python train.py --d_mlp=1536 --vocab_size=4096 --norm="layernorm" --norm_eps=1e-05 --positions="learned" --qk_norm=false --attn_scale=0.125 --init_std_qkv=0.0176 --lr_mult_down=3.0 --warmup_steps=200 --schedule="wsd" --decay_fraction=0.804 --dataset="wikipedia_en"
MLP neurons of a small language model. Each row is named by its layer, matrix (down: output weights) and neuron, and shows model dimensions 0-127. Each number is 128 + 32 x the weight over its row's rms, rounded and kept within 0 to 255. Numbers have three digits each.
A block is one neuron, or neurons of one layer that tend to fire together. Before each block is what it responds to, as a language model described it from the Wikipedia text at the highest values.

Responds to: Word-completing fragments
L5.down121:093181094025092123025107189118135100073116160043132138173151117178121078122135191100144185113153175123115144100180118167118149126100129115125047154149138171142063109056105142136138135118120157103123139172148115070135085167179131051155139184069137139164146151162157125184135125134148104168144166119124101105148199118124096120112128135142151148103126116065113131178093109092162147103134
L5.down299:142125133135117164165153133092130118096101135135119100157171140144116140078114151097157106189158122125131178103124126113082126175144091130148101125164086143153086091123081139138157149087185195114147124160062140161109131120145133114141130149128103075123143097167067152133148182114120131101126119191133157148172081185177074118164194125102179134135095154170115084040125154172112142171137
L5.down446:052126113184135136076086102132110123107129107079113185163084130105083086136206138137152126115148118081128127131172142146162121098177129071172142111021166145156082124115161070115130125120081112084139166096171193139143115120121149177120091157115128148147134146184117125135158166202153105082150150103159159159136122151106107106164130132128123114070089103084109181134050184101037143106118
L5.down569:148130127122135163111086126245159168128115139104166130122110192133131085156075163095060090130084076091139093190144123141118087147075133039120123064135118116161115121081097086177044203077141131114148133127128128105102128105162137119128141198136147107107109147085157140142156135202140133134133124167089093108114134133197128152135150172179113113149107144173162111167139143087115144087191
L5.down670:132131078107122132111130115166090134144144121156119184080071100151104105088181101162117113128081067152102154158153063135159133105105120101133186089185105044139107136151096130110114166117220142173105108147175140161135163170148043104176157137110099160145140143112136138143132130160203147111124133033129087082089125136171063137143108103189084124078089098122179107123152121171149168107097
L5.down704:153139130106125165132148141144094195094149172119114079097142108143137156161162139153172100117129115144132091082114175106150163166140092122088078151134181113173111111111154104108173096153121130107129102197132071124098114170098105117139123121080182161069111180119166216050153131055077086099169153066137141110158176166136144122160123188107133085136175182114125093150058094161107115131130
L5.down825:143149160082130162158151157077152159163123087167092095079110090100078102135096098109137142120146157189142089121139133102125095099136084119088092109106176124098124109081094079139119143131151132081140135110076100148104123158090094086117066142155117134127117065135123165175104118112091131143109097135163166077134128148114118144115150094154063145115029157129126129150132143155109132173127
L5.down872:103133199093154163114139177187118107131143128144099077123099112084141163094132076132087095114180149163142119098146096164091154109105154122202114106144094159130140131120111125108183184087089196155156153124128081195167127140120043191159138184098149071131215180146195127153166098145155145127179122135115156179062103106102081084134146148125139167127137102148154158163177195172106125162154
L5.down987:114140160128145065217191104125183115116142119121092128070106133154124127124116204139158097135101140086133141135129154144118134117064112139093121128157102156116106164101147103158134134193138151124091119105156138123126090096094129100157187143189117114164114144156136144171109145128125087178171136083090107113172141115116050124062128093170177145163118115114119106052126121169151151167193
L5.down1192:143114118176137088134131092129145128139183114112155128069156060175128104086076159063103142150162108146125134150150101154139070133142093057127169080212107087145144091155102107106190079170140157117102122141126151169142179205112126143151154133158129141186133100062138115154138136169122132141131115087123134136131133157174117152052102167163168143086120136096126147130163112070143112130109
L5.down1202:127130125130137131151106117177151135173072041094140111091180189173080119141129124210138157146133154148139083116194122106206142095167109092151084134071187141147142114082186095066133112089087166130092136120120196146108123143101238177122126108163102120170134186146105056219148153163153126145124189089166120147079083133141140150149201182131129113147077137113135149123161116117177113089127
L5.down1211:131126147145144083126129094144112129176141142125095146117157132134089148155081121126105151173152110173106115156145204115198124115161119134098109186114143110148058125101167088078128097099089110102111123112167197149173155103142172152164107111119187115240139171137093159130143151135108129140123143125116201132129107191074155089151122181129159090155074155129138156092135151075138064035154
L5.down1273:093172064101137112099127100156160128100079105107129175151144112091128178128126119127157152089105096145101122136150093108177088146146094114102155161117092068143140148141144091127124166154155105113082086076099151177170098171170132075156084147152104106159145107224148113112181095130121097119126120190132129093132130058091097140097135132168117120078157191121136145134093106099133107131136
L5.down1353:134111081144164057108180117091067139141129088143125085130147168166101127138115068146154112179092146154100138083129129158179170104167133100140181086143104093174130128088114147139144134243193153120113130149157168163114203120143166191119099170147118110160085143175155115113095128118130156112104064134137123161081119150121127158069158131126135136100108115134077097086139113134077136105125
L5.down1435:178148125116141113125132114123114142172138172153169115109082196141105155101115152184079075121077153102146094166174053169125129177184123104101092179201168148180104110082099120104141128111147149091095054138165166135131055115192160078172137111148136119139109095116112135145073184136087151134107133105131070090127103142115147121143082153149171091124097096093149136114102134103155134149138
L5.down1490:140112173104126096178158146102074149093204180167172163158091073118090083157133087123110126119123101120090082129115110079115092090158090160128174140123090095147101159130161103128084102148199115180116124120188067164181185119135066125120154120111141139128163080167167133141156089097172084152095123089115106129149166107110084109093191116182114144121182114127143133100141060111124111173080

Responds to: Verb completion tokens
L7.down368:134194172089186082066094150146143120119086075110103096162138151198106142175119155155147182166104132111143008116157134149158132147207111142149133099154101128144122165089093129116143118183191056143100143154102186174146103164153159191132104111160119136168126116143129100169129088166069113090060146124144169136085097174083162151131114158108107105169119155149111179126107103098116123122124
L7.down1179:149140144153086125152113116116122197098100114164147123153137096143158110164122189148101096157143143100151069132075122144103135109158166138069185099111212100127145097088110099164168140158165031126134104142156131159112126159131159144129159156083132075124151126174146097148137169068140147134151157137131131017154147178119176129125139086150164086160096173131137147112136105118145143049216
L7.down1314:162123183103151084091114085164102137193116117159130157101113149106127155144178084163087134124106062146082098154217122176149178113166124059097092063128159136125133108145114118075183153104209133186113150045150180169130146137114131183130072156111103123118139178220149072100099146129109148155110163130136173168135137119108134138147133162149125150132128095143082094139142134184165047152113
L7.down1399:113121190133128114125156114108111161142096058106118093154140111109103113140131120166123109132146113117142051087164113148124117144089175167143189088147186099161131116160133131141142133099107225139139110104120097193197069105136120081142108097104153131170184122068122120137148176134131115113151068092043196136158094114093108083129121195153185162094067110153145099123049100109114161092186

Responds to: Surname word-piece endings
L9.down1138:160183129163090081062130160120171128128110154099087102099185142066149118134113118074156147176145104144126148157132206140156068108151114119172109135109115115072120143195076118150119106097074142157095105145127099155131089191165125107191178122156182087131150187099179111148092152143144097113142115144071131151140183127151125122131078093167162120149154113126124184104153076132156116116128

Responds to: Proper-name word completions
L5.down300:155087157209131176154127133178170149151131137180124126146130115133139102120130154090128146114159112137129163095148160080129154122135108157130168143111138104140052141158185118170125185153133081136116118147116127135125129097120162076142134126165070120127124199114117091149116169143174087132155126117122103100113165188106154119083099098175100074134174139068057138085107123115068140166193
L5.down343:124104135104160085134148137106155125181078105127097131101175194118154088104094134140174141072160112111147144115173116111141132158127123173144121160125101158114189094120095161118136164126101120127084145160154091092069153125121139141139106097160160158108059160142164134168107163130135130138111158163101128076106122084141141129133134169157129132125088147136124081104151059176092119102060
L5.down452:126164173084132169106014059113091130113147182176088171166109122098162215113065082107108091134095102109101095147117168054169162141129159149142158142196120155074068120164096166167122101153121117097137126098109079124169135209094149170128134151083115136112098159175164102105157130129111134113160136091079139110093180103113163120137132119140113100168123104131105058164163154141149090113148
L5.down459:113134111056109081217195125140147119139127137201113144106132139124118099151119105122172148100139111143045145074129062125082151116120115113168099104121178182161128119195101098188157115138104160120162059176099121112132189137111106097098164103126099159110115093123100168165109183091129139135157164134142128111149208099143157149067151110070099158178159119105147080117094132163091119136124
L5.down496:160136080134109106104077178104115201150123095125111118088089114074200127143126162055122146086104098098196121186095200158103112081150137044169158140140159079078133067114120147096155100130103114157169145085108103119110105155126159104098153075140176154108101128097127171164130141155156108153127111130183041122142135122159178092073111177106151177141108124147068113164072124131168152153124
L5.down542:137161125106152102119143144101081122107167087111138121095142081173117162067110133118155101082092139129162114112131157169113106108100098111159105159195071100086129081133136187138136105136072150086088124143145153133145079113146073099120140116137153085101125073124084106150115152117149158193129158108135114182209137132105117084125083174175226113155122112145108103105090092099129128114129
L5.down877:139129118165161165083107101103170158180195092133164110080163129097149109156130127098139186169133149144117045140139105190115161148088143131191158137127059203175149119095171147139154142113114130120141135106170141065170170185099145121095134133067116130117096112113125138136122110123177178139131074086104090113133139122086180107173195134164141139095116163120109124172122098114129143126111
L5.down902:129101164132143077087085138130096109117156080172119116129094148034094105097102141144141115094149159129107138148127116123121098147145111105173122086109199076077122083120157135141136133143120076146122176128123161146160072138126133166137129176137064142149127144135174133092070112177146093118143121124147155173192157127171168107128069112192168095102132187135118133132116108122110097142115
L5.down1017:091144196191119161091151091118089053109181135167163184101187122116088121199127113126098074195147086097150143057120144150176139114203159101155083163129139151066138139093114199157132148113091133146176146165131140173150144137079140113183132073209144181099187133093090121088127178099119099110108171125140121103109182168110130162101057094130158105103119139137138131180069151133112115074167
L5.down1031:119117135107146128175138173117134155153147109095136109162081113125093151146082133111098122170076123154084145073069187160166082163076144138063135152074114154174110120089104123102090114150162105142126133109168166183101121126131177060125075174189096052177106125114156089157117129187076141156088118130130119151113153135162158102132146141165111104119109127100131139163046134054137118137109
L5.down1083:132120152095167133122117120146141130141134211152134174076129122141107165130128060171083111065147148102027096139107078117149137097094130072135145171137120174110130147176125148146178146111068110114138126129108136203110146147118096179134146088051160194135155094114136170141161117182123095153160135111137142093082094109098074133137132133127076171134170133182155183132147132141172123149150
L5.down1102:125173148133152155113161104192172117131129103077178155083154102161094128093122155152187141152112162151099125149186090113084078095110101115177190120138103085118139047173126075121177128109135104172057078173134177130113098140164129178160105120130167097149116147156114132109126078063125100174131128140143139216158124092172116082092058097137134128124162147135145130099095098052087135125101
L5.down1321:146103058114173059096148117145170171135117152167190124155080154170196105135120117122138099064130120108120144117136141185123185100109090118139099079140161139097148151079174096089128110113219158124150122141145104098202110120129123076137114115197147141138178125098099086075122184219100143087189138128142108046166074164136156164157157118145115131117109128045115075123178168108148073121121
L5.down1419:114132127133179115130076043126133120116102099129145198149166142177122140100101137087166125118118143096123086227067151101207188142094137111128114118161126124106160130140147153099162096148136184141197123129128173106150178156093146124142137167116124100175158122114099131104075156184144100085103094114130128083115105137159171109125078124142108043138166106105129121154155120069170048145116
L5.down1456:140123131161121117138109099122091107150167136189101115160110145070213111076106128133104094164140112144108159137113130120177164081161187123174119146119161204109172185106143129160073152105094136177207158155123107155134142175160150090121162119137073106133109089159121157097150144175173089182133129118096115113139132156110164138150154141148109168143122141155128129130141085183154114188134
L5.down1475:120148157122126123126140126094179125131108163125085150107082154109153098127110124138062160172131184115131144105144137171146136064094111048133139074160148141125160175128120168110149126049098140171218150115111132111148120131067119145082166207106171145173135143153092108129070064075123173071071089165116128174142187087120164137155173121126120142116104104122125142197118159161149093128131

Responds to: Mid-name word pieces
L7.down118:101130157120169142100116126145121151138081117141131110155168150191189142114164149138101121101199123152139111099192107140150177073144122108152132142070134132115149085062073090152150130124176115099066178143112173154129162136150163142161183150102123127186161133160123088153146160167118150101107144162144131094127148049171127145144121065086087090076167132055178146097123127163148100155170
L7.down691:177119125156137050158148195164132141122120101123087125139194144120150107154100170143176140178209136088160116140119123103095083109138092112180171114166138161124120175121095101149113112163136140136176123115118118160122111107170113204130154156110158118157109106123131071144107142119113088149098115123165147167123176152150113117137069143151090165179136135138083168148049150150121094160174
L7.down1239:158049103176165110134185130118142166140128118093112160110149165132124130131112144096123097164160121142128067164192143137084096122099117062179180159117100094090143168094146130123148093143091144116142141175145134129131131194107129157124134110132138122154138076078149174130065121121093146152165160161119068102126121137124140090063123107124059137185123158136083122091149046125110136116139
L7.down1244:103161154115111149122131133144115123172118148114194117144106144071112157116162255171192148143178077138124134143114114111079107154143091158064093145059100159141090132225130110114204157148156174176163127118066147168139096129132118192122104123062113088146111159141161157100120157144134119090113175154153104162127101136084151135151098142127154108094144133119137141088178115126108147167185

Responds to: Transitive verb endings
L9.down514:106117147092141094142161093140092100159104166136163096113157152182164130136197131125044142164142135120120177116094149142146133130144156134045089138125146123116152127112149114120146085110142133122107114098143103100148080082175106142068148102141124092184116177139079089116128188158166128114131206124183116158100106162095138165076161126122194165096087127115110161129132159151110098112144